python train.py --n_layer=8 --d_model=704 --n_head=8 --n_kv_head=8 --head_dim=64 --d_mlp=1216 --vocab_size=32768 --activation="swiglu" --norm="rmsnorm" --norm_place="pre" --norm_eps=1e-05 --positions="rope" --rope_base=4510.0 --rope_fraction=1.0 --qk_norm=false --attn_scale=0.125 --bias="none" --tie_embeddings=false --parallel_block=false --init="normal" --init_std_qkv=0.0158 --init_std_o=0.0 --init_std_up=0.0158 --init_std_down=0.0 --optimizer="adamw" --lr=0.000602 --lr_mult_o=0.886 --lr_mult_up=0.657 --beta1=0.95 --beta2=0.98 --lr_head=0.0076 --grad_clip=1.0 --warmup_steps=371 --schedule="wsd" --decay_fraction=0.73 --decay_shape="exp" --final_lr_fraction=0.1 --batch_tokens=262144 --seq_len=1024 --doc_mask=false --train_tokens=1034000000 --steps=3945 --dataset="wikipedia_en"
MLP neurons of a small language model. Each row is named by its layer, matrix (gate and up: input weights; down: output weights) and neuron, and shows model dimensions 48-239. Each number is 500 + 40 x the weight over its row's rms, rounded and kept within 0 to 999. Numbers have three digits each. A neuron's up and down rows have the sign that makes its largest values positive.
After each neuron's rows, "fires in" lists the words (lower case) most often at its 100 highest values on Wikipedia text that the model never trained on.

L5.gate1126:521458424553533524482467517475480466491546500470523379480484463514446561487524483566571532493538533519546481563513437527492533498497526568580428494452471583555505509531543526538464447600482544558519529482497444460516494547489515484478471409526519524488513484471472457425534472488422531523491512495512459579525555485513472530512462540477493509553529485531491515516500500531469495514539547451425413445512492540461502464449565461443559529452426489460508533484520471527456470529496555490522556461531425528446465460462523529506463411516555465492516505525534385554461535416427514485
L5.up1126:510508472476509498502461457468424468469551522481453449517433465493537467492566583479465534551482594465462476530500460404520520528518485507523520507505524496451571476433504474550553563468502496467444452411397614476477546539477568540537487506450494560480516499537485492459484526492551507455555504516529474520520518486472581476519491485473570551441542493502498494547562563499505498543540554470479491504429531517450493592503490468498490458521533518474521399477505534528531491602477498537503478522477516490473492589465393558495535528521481520441522506529471540522509479486496451556
L5.down1126:544436485565484532481468470506472521489597464452542517532481503559545444491463437483466479496464425447486527517543500501537482508516494481457490432540516493510463540500489472472439515463479493484524467533554500514487543435547455583406520500496471487564496550501511501472468531510418545441541497474500502502538516507502483531497535479537440532446439511586452532505526485574529483459541496480525451546559507457486520505530527482548443559466483445535584526537567546508540521476536488536512457532512521468549458474499517498484498429454478473545538428492496532463478530430521491522
fires in: "it", "he", "they"

L5.gate116:461519552499563485426476544512506521510512398558528450517508481506562567479447497511488456486474603480541590499542494508435493504521462516517428573478498469474397536496526520536531519565474461494432563535496528561493508448539515520462514611523552568435445508464474482493573515535448496522495510493469504440519488517530524526457597558493468436495499567479490586538490511502567450430526465488465500425398541510493567469487443548494529514480489477475484489471507506575537432560526551560392541480494369504539527521497514476508489515550512571380526565484531469484487507561508509486
L5.up116:487486531520488498457490498514549466508507417516488531467512561598494492494509488415588487479451467417491450493448495529445476521528505533474531488499428546504478392524572530481527565478477498549505452545436592520410488611485546511519534466443482435524505489451448527559546531531484484503503493453443521476464452487546580409530511441529522472561472516490492529493530504524449513427554506476530546493457509456437485528578481485567479496492500450505474481546400495507498527485482506560494533475513557522489582494497447507505486536427530546460517495504544545467550493526517493527
L5.down116:542541444495447529461551514462469556509455447525459507539575528436502476524570494575459466508567492475550419478526522418601539514528525476499474536537498521486579487521504489484439468523505543440498539467453504480522500512424453442531454478473557556427538545540512531515477429536545551469515547539450517483520514476447496479550432519466498512531516470524551446505483409412463552584507490525546542540511494482540568530530509502460527531511568623450562506487580536472515503487493482494554449504408570512463427571461569464510507513550488439531525540521473486521548478471509470514
fires in: "as"

L5.gate281:521581480478503496506468409501515470488526533462470522570427491506450543513470517421494495496529494603467556512515501546603474498547486529568543506449452489440499457481474533425488496453489481502540541503500503509453499516539422517519483579524442543507529500497501469418459561505473498513488473425446482549526505589532488513520469497465534459502437549493442557484512450548490504553467525534601473459523468559557453583432488401501481497506475546489580482487491571426541501533496502476538513474469524474501487498465450443474506518495472514478490415504467536561458498536521524505
L5.up281:463419469531472492539458495458468461508495469461500550511518573450431532549502509547502476508459452558487521559538463505519529553470478542442517502555407428490491540544466459475495531497508500512464505493496482536537555504486454461482423530485554488513475480529524578442530536547488512493519539538461512602527433495528472480462504459477559513487537479485480582514483516469453518493530481448496468539491548496533439565435436454583529649435491480451532613522504446497495493443507505472467561547440544480527516481513552480479519539437487494509465483549508494539495501521464443480
L5.down281:507486447437475526536594540533495454476496504485421459469527496545527503532563508461518490379400496528526473444536480478518507506558468489548443560473499520526572505505460582435525494438485525459509443526538529488487506464484568498504503469528538524459510519509503477461576471477506472480524415475543453455465527503402486470458499544431483508519556468468434466521451532559482450490560482483542476528478540483513520407480453540496499509486545499507499424496457461509490478503562546541448441557501521455493479523531472477447450462484477494494502522490489530447518457508546499535
fires in: "a", "an", "his", "their", "s"

L5.gate810:482498532532551548599510422544520505446500464561541521459476479459473537439520426436485494529490464481506402521529489468467492489447534487481467463481499515467440474528518558489508551512474499540481573489515453472553486549513441500441485495499508576515523460541427463492435508459490564527476527513493471539510460606390519513530523459475549494500511460489485379489449456482481505547418461513476524442509529396509478530518481448499515472446526512463565516554521527477455488422517510456587520412466484490496543508471572492508463515460560490548552502482566544437473458390516539538
L5.up810:504467494506486528541442549526467477461456517482536451562492451497542452497518477496464513513534495515568445535397457531416393503463459441513527471501512511458497514515449524463487491593494524540400478471470528430515529549453531427519459486502518497499581471520474433432500613521559504554524458486485513444445501546502511469509499536540428519508497518477506456517468498479466499463506575404506451488473496528545484535438513539516565547474431538440540510500513525434470503503497437493391538527459520506489576476522454464484482468436474424582507434495478509515492472472489556493
L5.down810:528506528495507516530427443517562467469527481488493560473476486506441466466422509557449523483519482502493486618518497516505488509551596493490437496485508410484517556461554474540495534515502451496537527476521554553498503494517477459479445530474475596499477551565545445499471499537400495515467559440529541508498519522485482495448547467481459507493486494470482487577454524515553499489485557462464584521529411519480474505509451498536520533509535463479482538537547550425519501480512493493545509482506534422478466504490477516576526473497555580555431477537567546488430406443514418528
fires in: "was", "been", "were", "ita", "be"

L5.gate609:500534492513518444520467503435460503551508590500533461561527505470537582481474570564446505470466547405518535523444469547594519512561500489411553529506457546564514540518512574503429553509494474441482439469485542475516525510456450524487454437517537477501505528510434546505524489542578504498471516490531491468505539517497463515501461480489485383468582533474408637478481496545473519536447468489460505426468597463460474474547507534471526463520449524558591464550504503472504531557508477517486514505483527480469562524449564454492491551494492418535517526508469443427454521544502491457
L5.up609:547478560499482510522486501492539460506477525537482561464513496495527492450466517416514548522472438513471423545468497490508511443469461495497485570445444535541501525511520464521455483439469435535483528468490536510437539501495511550415498510460534511472532526547527563562535453536525457532449519461534588486495490471500543521492524459477510459535531549550441493536467504502533436566487472478515466458515521461433574447523494588528505477514454467567522509605489519444457506474509510487558516484517527533450551510524493511485451563495495562498487484502489475424549508589492447518
L5.down609:465529479420474486476535527502542485460520515560535590502492540554457495539572543538536498471583568483587475471490561483523492569511513490439432487482418477493491517476475497521475490518511503557454491486466431535483446450512492499475487470602495564495543508478468558567548507531490390452507500571431439478491543544511421536549494463521469552516523543475518547490534490524442484533506502501462513522520477439524517488502471487556488483460446527507563512478423512516457512522509476453590518512551503535550536511546515527456417485574470528484554547449466467484443476447466449488
fires in: "is", "was", "to"

L5.gate102:529520485559505430492457528488584526508505517594436484460462493510514558465485503485516519548537529519478461521459579496521482476549449518537489504475553477531441600533477419529526471458492538503488480542509514464503531490516430478533508534452515511479597563538480500510557540526472471574504534524484494497509430553501471514487476502472542611504564454511529500479439522496574504515480571449457449560538486511459562508506492530512514549473481514453507532505492564525528485494552536475536478447494533520499533538519554500500493509483492481448583479467422546491492522488508428420
L5.up102:506497494443502510490435443498507468543479477471482484478482544526451495585582436490455439488478488503532479462484528515515470554523544492568528490495519453483527479463481475559588382545524486491459505523477478597523519422493530457418502469530500529485552519484529522443486536504466449514507523573480521532552537457526562512505478516561476514570516497512461515494505455588514488491542522448487542525466537462589512599529451452530523499597571525491571619545542507472506439573495557490483509549513476491471427499516504461521475478508533550462539492533542513533494490460480520530
L5.down102:612513442533513536530537561457512493479513463547530470593512491525540536447510455470419429449505517568462507514492469448500448509460522555391506586443464475469499508494543527485533510518483432537572440507536494505561517541509480531516502537489549441558515512510519494490490514637515510570539488458531444491550482513509485509468507444486527503444519558453512452476475508483561498403452490553535472518571512508476505531478470467491548564443572513444447505493525551542617473518536549488451497572535485439538491497534442452573533467512468532494464486536484459495536436522515531463
fires in: "s", "that", "his", "member", "was", "all"

L5.gate623:447506488537553501480477482499536477528480415446482493515502493505534455491549525538464464546553553484482523539436508608488554536530496573440501519508445412494518560420457522486536469600481505427475557469543525448582531440501464520495515508502617487525475483489444530447500587480505447506540513547547552488519476531531458421479491546507506486528552472588464499537498484471513516452527562476486526454498552465523523511471542550515495446519468459452505540445515526544490586470520482525488456486496481502545535542552521531472478470494420495527532516508494453436562517493394595526
L5.up623:510478426411494517580512460497457497555449498491502488502525525525515465514537489521503569499483467445463495560478473471460531438514552462582485532478441502467496511516527532482522468414460488477502475474452487512495516490486493512498560520522456538478459583502564465518504490407493474433468493615494541507488552433528484457470523502506594477416480506483590520502522561493473490469526497485458574455528533522447433530504527491484514473526489560497494464450578519499563486519447543582419390493607450533458529491551510477523496501472505508527514536443483435521528512480498477438
L5.down623:446479534501500528556495512484474485501508588547501522575481547517478469496529391448461534550559520565506509463495495529485532530411448513486532430509491587489422475507455522485499509468484535521521500494525575463462407505538526434587454431497485481500592480548513497542540464473486493526585544479514548533467457522527501462525552464543526533529530543492572470469528448527526584549525440447515537514455550427497446476472519478537494499486506462544554430546532510501510509509485508474548497510528536489434459530504501473482441461426523466482510505443538578480494554563433520527
fires in: "to"

L5.gate531:461458503497545509492458606471462527521502471472533504480560388493517501576478537533473511479437579540495455510496510524525549486474524514483530432549587480438496498474508449474574527498462499504439505468482447501478484486554562567540477480444469487412420529500493638489500554517492515518548458522509577529456515532453432531505479536481485450494546504575547424526497566495539459481564575546495537563483545460500552515470487582528442518492510498442520419495493496503467454550477503507502545468475559437499528505534470511485445429522545526461459530476543476473555525561438523459
L5.up531:515474481526531453492454577540490471496482469521566538474547490467509535563477526496458526406515522474535467487513569522475503501453561478467417428493517550462471459474517583439536488493532582541480432499480533507502551453576542508458484506486477439453511542516559555586489484401435482494559439430445466563434474514462478497511516516484511457494485478539555446569538467541469595498504528578458558450493478467456477440498447587464454535535492488477533432459527526436492469515491531569514435422513532569488537494513481527510455487491473558454507457477482548448576599559518559413
L5.down531:527488526458508535501458486463476511461532478548553558493396509485584510454502511496475507497490523508451501497445498507452476476526451473484458445537501510419481520535521502465501512486544460477506470502487514542469476542474488486427492467523581527572597534472504480536484457552593422518445533470510501530469504484468514488470498496536531502445500418527438519449517428496417487523500507488491506473491554514541497505485506497496577537517439526604563528508530517519497493460502443498479494443467513566511535475492505492545524539537504453464565476486521448473500450477464522439
fires in: "is", "was", "are", "were"

L5.gate871:473456534499485526487495543508489559481516520518493498485561488467513528506504539558564547500558496502500518449439460544485470504524457490445511458503502526495503493473541468469492541534445484413571475461373527495480520540513464462391497442559524426490556515569457472562511543523507461456577482557499486548560530465517506529532489570408449526530464474488532499506561530437508500515468527509486572467553494446493561606576529557459514467512449479486484527461501478555593533496515487512549501495587508583491444542512483492520564476486523411519506426474517422482494505539516534426
L5.up871:536521544392473521505542506440490512490516527478534525508443499525509522538494437492518470522505584464502515504436442567482580462457415555546535519478538531479502567485445492504449565472457547467520463551523500580519426468483513505444532503460564524476450518528479523531561475503526482521518498464540507511429504470512549511419437582504520519432477462498448438478499481471561468543475518484471531486490501572492580483544470494493506480465476469478516450483485431552488531499556506519553447564534521531495533470477407475480545468496525522496484475564506502482522487441546475486
L5.down871:537473538483544444514444548510469474468504495459520473463457527431484482540490452486456497547498526456511474525523471519583488475475549520479567513482556455500512472462487597485478531535594443465557537367596420595443559519483507479529429525528514475581550563525531456436491469548540458521478494502492513507493572454509544512530502480501498454442492589499458461555459506502537595488424471533476562551531527459488487456517560577482499570492510543438544523475549488506481434474467548553497463455498490566446460468543501473524465541498536472490505477562427497497445496536472512521
fires in: "to", "in", "and", "at", "help", "than"

L5.gate968:489463545521564470500514519468495563506488529478497460496538504499504506523484458552478520538522543445471496543453406549504478491555503464433511472462540514424451526461544524488582485536501457540537476526522483480525470517453546484484416535439520472524432454503437514546519518481502426477429535487536538522603436466521529478466478466505525436497544510428500445522529518488497546473559590493526574492509527532520547540458461485530512507570500539468551456501495472454550522548520487511451545523513490524527491464515523498539500411527532475434503477516449484474431529522447476461
L5.up968:529524499508488394553510531484436499497556544511474453472544532468482509525551504492560538524462529488515530567521498489447551413515499490465495481454581506521521506454486472535490495518497531497517464508463501594543508609441561472483474420493478557509502476473535515505485558508515474566558489567467547520516531556475574507499483542508571495532546567462561534572458469443503511513451595613445593522434513581421500523466520493455520443533468453567492500487448442516496501546486584519484557484535429503490538455504484546465489497546527504516539466493527505480511575538482490449
L5.down968:434492539493491487576475534439458527512511556474492465514502503437579508496465514516507509497508568502507402566486491539506497494532461513492530518460523469516498519552527538536601475476457443510506475519508488476512485520501457396515512476460512488553502533491485480509552519459520506496448490541498563507480534465516544473424473525505494516564504569500531404543517524509521617473522485486547520520530495474529537555425553526496491472512464497484544489466578507494558500524486519491547533440526479538471450463549500510538457406485505493511488486504422510500437493457448524519
fires in: "to", "not"

L5.gate64:493532511471501508514461465567484569506479439491515505482469548484415509491510523522504460491518524492465511477483511464514499516497403485587537466547540440468442442491560525515523514455450519562500493463468481568542456467499415516493501516535535542531488513494502513533496453539498536495496473444504490520457503536470515519499498491498483496430468533516436491513530527497488502526501569369484543520502572557497566545483456435535385426429483535442560569532493588527508540630526553475581567492448493448468418456502544453560540496465550494581485518510471481497405450486502502535
L5.up64:524482428480550476536450491476481531491533554584422463494482526487597491445543535553426491470482498480515508531514562524492529473567496505527481517501448449483511551462502500515524493513530430516467460492458556478468526459507526572491491642510549567517518444529546521503481545516508519473444507564514507498546515492540500563529546471471564513509535492506519515569534512515554554527572522541504512481445519493499512564473451513472455533499457517482547473522524474605578512508546476502529472481531487508541519535520493500536538505512516442470477547576438519488490418494426519471
L5.down64:526597504526490537459484487532468524527504481461539510533485490508547465467478517484466546427461395495603474540561526574523494450429561427505548511536496578540453476503515485485489521436499414524526516478519537528512510515465493556441483442502485471443617495469526552487505521426472504537462500558534517465558541525469494524491514552502543634527518520513509523593523432495465496439471443485467469556531476498515450487584471508506487516504476593508512561579500493452543480520580513526477550428513563489429453499481462516543537548495592521439471556466490450547504452499530550506
fires in: "is", "to", "was", "at", "by", "of"

L5.gate9:509465486437528485472438514489508466489543474533507448531465502499452542523468477586460514480527533418467488594490549521549530406573546477478479503517544536479481516476501439448536536463507505454431502461502535515533520498543533428445468508524521521527515525459520560475526438432514457484471464472478518495533537471523518523423451512491563503509474497463601564529448452437423453506495540510474461466459538551541530579498480469547476489593503563482549492431551488491529586563484596423555497506501485549526519593571468572458485471501523502519505519484484508593433555506494517423
L5.up9:506482496484474477450515508464601465472468481488441437439491489560506592523557486496456428521462478498531516539528450514428502529452406481537462546515480515510508531501522441489483462521556510562442497435471544533465548476519507462492515473493515457457441417530438475493512363486499511500514539489455490488486501511500547509516586509492547528470484527452529534470517523533512537436497493452510512486515535519458526395450517563464510557566505498469512522509543487440487525518448523563372469547478421532477433522526445469485529560511541511459460536533535477520536431482548449465
L5.down9:509481492488465439522490564488522477518533515486521502511490588509530420444457534499541488458492546514523517520479455521529435495537535546458563449524504511488443478467440479478498523455512484503601545525512487486512439574453519516556436501523484524544535494511503479449490476490504509561523437501546533471458483486461436507441486518481497460499544535561499470536511509477491600602507552502505528481517436516473477501467528489398459495495515534497488448472507547573498504455479540453506563492545524459519562427460509458476486451437410412502452457490503453457466484525526515504
fires in: "not", "to", "shue", "dunn", "i"

L5.gate957:497470478480482473509465572491507515432535489554546529487475455539519479456561505510472532608482553439531571551539485549481418503529569529475560527463501406493512489494533471516453516511526483448466486483461535464455499483477504533520542566514523514507490481588551477505434506499539492444505512468479418485572442465434465468510449468507506524476501541499492522420538514459426469486525451470440383488519498534518557555507480491494600521535524499466453527530573541474492477483497482555459497519480464463493521504472584554471493526496488433498527522486399450481531466510497515459
L5.up957:500484424434518466479578412541493582466504445471479512487530401521552432419514473488534474492490542523566481526547460530520510479463523455468440503543528534540471539544489539518540445506473499539462448474488477530478501504499443569485495520436433526490425556515489485551518485494521508549581521508523513441574494543466494519522531505473553475507495509562550466507566544525517430455471536459503463463557533463463534528542548524460483534448485491523453531476477505532453524459489541491456496501480442578519528460522486526522508586524558474499517452492518507477498473520459515489
L5.down957:517528493515464538531456466529533502517354514517505521423503490452454476521475583533461487527482511541438520424464526441517506511545509505537507468583504537551472498509519529479466486502503535491483452517453529491577491479483510391487454477472515456543575529511455516490563514520475525489516462487406451497507511518522483499468476506511532490573482548455442549486482410464540480550484485536471528499463475491530527539495542466505458538548549494480541460502542510511536447634470466536475458494526522453499497458454511485458513513558529383450512516471491468504446467442513447492
fires in: "as", "released"

L5.gate292:497508538497492465487509508460430536481508581521475478452501509490504480542523512479518515577497504470473497511413565482488479471526469550469520537413508492566477472524540515485482536490506440487497467536454424585470471538494423560465454449493545527458530461464479471488417489495472447559528579547487482460543457483529614457504548466432521523484489475464509503507542513402508531582480604490494492550451451604484500524488505482441515483452471452454479473480514539518549488543534480517542459486471508529443508485523531458538488497581629492426522496477511481535495489464527461506
L5.up292:499488487473453458452520463503532460522504513464528470461510503507460548498508539459532473535557471521497516466473513494462543529511591528578469518381589485574525498577515531477411442527413525504534565489446487485456488519431461499464483473503487519550424536475499477492488465497548528461527506476473507516448510518524512509511535490575554460446489521551513424503468511448555513529438519562537561563429435553488530514549535506512498505592452452464471540481436543588517511442481516431530504477522507505577535496460425421448487516530504483498444504470556467502500570474468521520
L5.down292:496579542460530472632483471487544503470518489469489642408476541510519444519482507485459598525458513558481506464506532457545426485520496544432499481491400519472503475393452512497502549475476459526507510423513453495512506494524451524471483533467581477499510481502493481432496463483449528543495558548532538540482471487405546560549460503479520560493492434502524469507569488472502517477515528463494431475537436544482508533483457499463496483463552551550513453500481524548487474497475441605499524461466534528530481517508483554485510557531479427495493488494489523556487541498557453483
fires in: "and", "or", "to"

L5.gate675:537425428432466486497434516511512521541530495513473495506489447467513447533521447421530495498505484388442524510539549457472524495480513514574383483456530513553508474516461491501487560414516467517502400480464520518427546462470457475455511499524489547478460519487496514414494500508465475508489483513456480520501515479482473513538478533520534537474439474541455478536492473525448450529514495435539603464554491531499554528444421522524583530473527571498541472473524526444521477507538528405525499481475508527518498467502512512487475433520544509532462529542506515507459450552532566446
L5.up675:586559491514521525508506513560519573483452532466567523518560528498506422490465550563588489479457447453463481503486482475506571551429495491493475461525506460472515461561497442510443478543465543472501422464535492511500490467515535549504531515517532460502470539482531498503553498515521474478451471517522551495506549485560462511482539445479456516585444441502549466514578445510474487578594516487476495532491508482434488481464482444540385530466496491452499465451478448519465469530516459403491497499477501585468480435596503475509506466479468529506529447510542559517509465451545446483
L5.down675:455521524514548655564428449430498518493462468473558494445541489527512508481487411441495532487474501532515606443460561500530487472472481521505532488494457560437549523383518498471547551455473489537589484512501501506490479588515512523507468520516535482503495425461472472460402521448493526479469531533475499497503466490503507505485499453515460506510515479460406545475463513498524512509463481519479540475506524506460459493518562533481490540472499549572411557433505515481583542515495509567435502539545582469491483476525520512496547494438496454520478522431381520445480511560466487493
fires in: "was", "is", "been", "were"

L5.gate301:446564459481526517496460485496547431534437499366461448476508461477520595465521527534446448453491446446573424508514470472567439461514540511437488527499380545481469496542469510448536544534525478498563478439462547478524483511505478531504492518485526447480499456453535465446448519552580531550487509542502529484514483567517544511479441542481527490501597543492497539485465495453452423511556514451512471525491513499495454502556517541562496455563527508492536469582469428502537432540522494470543574480520454510493454547480547503529435500434521568494521403472555453484518456551442458562
L5.up301:469565486474517531401435475457503474494476513461492475474404507368556481565526473496565359490496536482488490558522498448511442457505498485470450520554464499516437489514491452456502487446500509512501432488521479584505511499480468482405497441551534401533554470509589482501466466451491595545496560464440512595489488480528474518505539484534473476484570536514517443485497487529453537445518427423548481472524490483494474489498499526552542456484498448478514535545507503466455553526468434474510538504513479519452484591469548464548509573513496561479545488548528420539497461594410458490
L5.down301:496535641537382489456485476448434494456501497510515483447552522528451544558535557512452571488498502472539480454513509496493456487526558495506481518407501496508491443504427492597467551513507495458541493604564489539484499509544485507493517508515582450485533436510462440544510498499551463524548492444538473452478445497524507482498506511518460495533504497448450462460505495476517591454493510505424511509482491498546434529506507500369557475533477512563494550508502548462452468512559568525480540472556471536484506536480487456521458498465530554418465541483476506536431524450514445511
fires in: "be", "was", "is", "a"

L5.gate698:435499434494538517561518481480541519519543511535523509489539509496445486535544521479472503576555404553486536560519458439558537496482456585577517463559534466468522508500480502457529459444496507540451527486489567512499424497495458516464560508487514509505493559556571491468526527534527440510512461511515509524506527527511491561490421465523549513537497479601507461558498578524566482483497573449554504554596478477524519462539516533506569484529496523579510462541468482459484557481597486522436543459486595541427438443486456480468470374525549528497435508476529482454456464473416561483
L5.up698:483440419440495482546533508479488585450452535489536542550464520531483489542528441488497496512520560453504486528460466503480496523454458561520560506554506497469493432499524543515530532551414480511485508558447503470532508551527453501422536447511529512516421514509561481531438478471550552472512480549616461550488526503479484565599419463542510472533477377489489493527531518480439554482606538459494470499465543549515450453570528490514525496548540593525453467491495470461561486526515459523520532526482491514516518504507585491520532420507510497479504506487412459466534436466418532451
L5.down698:539554528532543448544519495482422457504474498538452525505553542504514466443450483496537496390469564464529491531495495484535495520489500487503502469526457545481539488502458584509477514485525597505511479477482436471477493506458456563469512559537571539500496539539499552493492466530502490504472480504476436587485486502537429441481485484543518508541505552508551511598510507478487502499467476479538550583496455528530484494490514461478495498457502523480505502524361542463515484491584517545475546522524510510468539488399501557470512557520479452500506395472467476505514443495500529456
fires in: "to", "in", "into", "up", "over", "entered"

L5.gate989:471487389544459436461526484509466505487465521561421511532476440460527461506585555532502509513513546521492502473512545437457500565533500513518424428491515450520557468440404530562527526444532538515472490539503502494482505482547540545441504525561495505483559446470501537517468439493508495491441491462466417454548569492567450607545522448505505463511587484444491514507508506446506468496511507518483576531485486455519500538444530537474510505531457484501445486513503529527553482556480508552499490505522484515597502529416490506484435493531519479479532515465448491493485491487488485450
L5.up989:422550509527560494486512495515475475445466524483435453530517492532444445477455482473464553561462524386486588543535500511478435533478507507541532472541491489552528421470514494540526554534506489467439481426489562499431503538523465594418500623472536519462490489518550485499547465453494551447458497447565537513592488488459472487551459528482512522492485446533479520502556492451489530515579550543485552516428509462477374472567494556466483471483472513485528492495497537459543537470495527452482601487499497466517449550440459515501459441495544496467500474528526459504496497463474448540
L5.down989:494486555430476551469493493487510531491603466502449520530414596587488530403503509470441492514565439505495484419498534526555511542498439449500544495458523550527531498542507470475502482446507532478569514565539504488474471485522485475549521472536584486505455527473505475458489476504570411526433476530564522393510460451581525503443535493519443514502537525573525495524464506483506494516530492433501474525482530516476497505492492574420542559486538514573466544501482448529596424478517475511475495525503526456527415483530455484554502544528503583532544422450484557513534439518526500468
fires in: "in", "song", "game", "it", "album", "track"

L5.gate546:508507454433535409515520495472393573448497474467555504543473492501446494487549487508475497444510535424481521473448448507500450469483468497494528483456479409461474500528471511451541530497540487462518487505521517535514494545515538513515498468524529533535522500470477503470541541509524489492439471541504562492473436472477475445495490454549514558480504430503515513573480495537474545411609566520520460424499482485492507491407477428484469503517455522500474508436567520451457510583525446490433577462461446546499519504478530509511475519556487567441516488470528504452477532526517509497
L5.up546:515455516497527480504491534473459507474476544460560485479554490453498564477476493595468529516528497493510518496526470520412520548505502548503491477518492456448577451513539527511496459497491473436445548446511495469521495453511592554520506545530527579507427391541534587516496492503480469499464526536470466507506448468521452488421504457486537587502512488450463505489484482507553520504521518457460533531527542563595414551464534422469485515510480530486505448475534504486501464575471456477500494415503457465492540500475528474531504466462574533464515537483450528530495462509483489496
L5.down546:467489483461492574517526443493447538522575502490463510432544493492507419448497539506466527544492478520527456507506521532471522521461436504532551462492506572492481527510494478494562468497541455496479531485495490495519525543439458524454517450452517467485541508523479518451528441482524489481422467439538556503436495544461480428555480542496521512521442472542503546544491487504522478537477516480541488519501549513466535501506435541504508487486511491448482478538445501446612451459569530520495541453460501480496469521449515510459411576477398456530528480528522476513557571406541582492
fires in: "during", "when", "at", "after", "before"

L5.gate127:513476500491543512512439387518444521510502540515532491513555462477483489520535460551439592491522481515516523559476516574535403490516481566459523469457535453440433490491559461503524532459575447525463461388546563423552557453537447493471539493450555526513460465471494502511456505501499524571482535506507486548458455489534437504541512485559594481447486482543540417517548511530459511504484607525527479457427581644511548436471509469533569502525509503510500584567484504430513527528472495558394468474457532500493527446503547502511504440506510443531556500449499488450487508513434547486
L5.up127:498446518537496505526505461465546571476518456475618452484484497518574512464550442430455498504482464480549482478478477545497486523505432523453617497524443583542439486540565481462552541450522495487524541492523534533544522547541427509490546471458505525521534407453509482502500455489569505502515483482499514523492541513454501450509531530500518431582491509531471545448480486523443505468501440509544432518412467568460563462523572470435497462542488481553450483498503483491478499498558526519496568549532486477465548530452463513503555457511480537574493460479463523474538504495528533492
L5.down127:479494422488572412526521487530413479600518492543506521504562512461501511481447522449482477455470499434493455513555481488473524507432484453493421510506466557500501463469489493522549538441455495565508511426482472455512491477403496498492501465510547495483510454467502493494577495459535540498431470507588491482409524463537473533490538535489457614501497562589554570504517495539545572514508498476536450509571554516475546450516403528473447489460455504534599519416540505491490464481548528494555487496535551493521493560480517482490516561522458483534585498503481506472539520488483517517
fires in: "to"

L5.gate975:469555592556546502497472478508506560509538545539495513549529600498500455442445487456485526456461510571512506444476536532546411518506534509503462524548517512497463579528521523564584530480549459461488517507508567507562439521599472447520472548474526541444479482502522504500489494469470463561507581491520452527461481525497501485477418451464565517444495515456429536478416550509437494554458579488536512518438565502581508534461446424479474492495543528527495540474561440440509490499525526510510536531466442502527532476546579549508514456455543507517486539524485511501511501494496449428
L5.up975:478459519512494536484493557544488575509469518468595482502449554426504528533505505496480477477592455446497484550468502478516479456509486436512480525478447424546491513472537519537527597459493518472465484448465519470530564499490566538486465508467511512553500492555533448579504568500432496452489452473586515470461482499479511519425484599484542504521503534540476581528407555486443486524552467502414498462546525506519489411539457454504596463565448569421594566496535497554473425428464412581501427471436534517430500477477509503503475516501489564515502477462556490510512439533446537513
L5.down975:489560495524551517513469461440519515548533497566557494493518516563543584411506474424529523518395535555464498465456471461514573526497562491504529506516486552518510574521482518447524504482483535429469486551612462540460487507482541445512502509500461551542529498497481502467458503443525495517441488499508476498511482466440504468541544497466505520429545441438395458494412456483527446470439568465465533514431581486542483523511386507507466571474419524567524502530541508446510525530504467552477456510553441478482527475536472510573528481490552508504490521481475553503492533493491512481
fires in: "was", "is", "been", "as"

L5.gate277:531553531485487462446427489411600441587504507511510548504478514458481454494554449441533468401449492483488545468546537530504505496517507463545508560480546441510435520444457496488467528512553526509495509447526479549499505466475456522524519602539552477584519518482526497462545481471476469492489515502457514499499534488525513521475481513445461412508496532561537522448512508505525445539590524371506568537530478481541521528489481543492462569510377487494476492507498544473450526516484520449465513398575584549541530515465452491484539461529601574526467450515487472484448502551525450509
L5.up277:384548521473499473511459536414534453526454479480579538477464465440489421470546467458532457507556554492472577543459540504447484421511465483519513504528517484515517575498497488512530527515489514470498477533555505539457456432486518551440450530531537484449540463535596529471433462505558512520461513586493571471559547605489406507431519578533463531494497448489562531462562572523452489506577508452494499509530512490552526507532494565485480590497518414498511436486504465513495454426497568421479508431485554515462532587514560484499557457526485532501428483467528432515492522493434473453
L5.down277:520548544528523539570455435526409508543459479580556448491439508464484543502443435485471489472503466481463446460509563578467537461410482512514511548470502474527487469520448505482464508504478494504447414535463552505507513527525511538410450499528582467504542470487508445493417544561503539486490479521530429445487452499510536522469436476509531505451491542405491485463479472558522508534489489451474503479451553491464493423471477482457527477481477567515493553542547516539518485486528470597506496530456542521590488521545484463508527575526436526501535448580485530507459506488480475521
fires in: "was", "is", "be", "been", "in"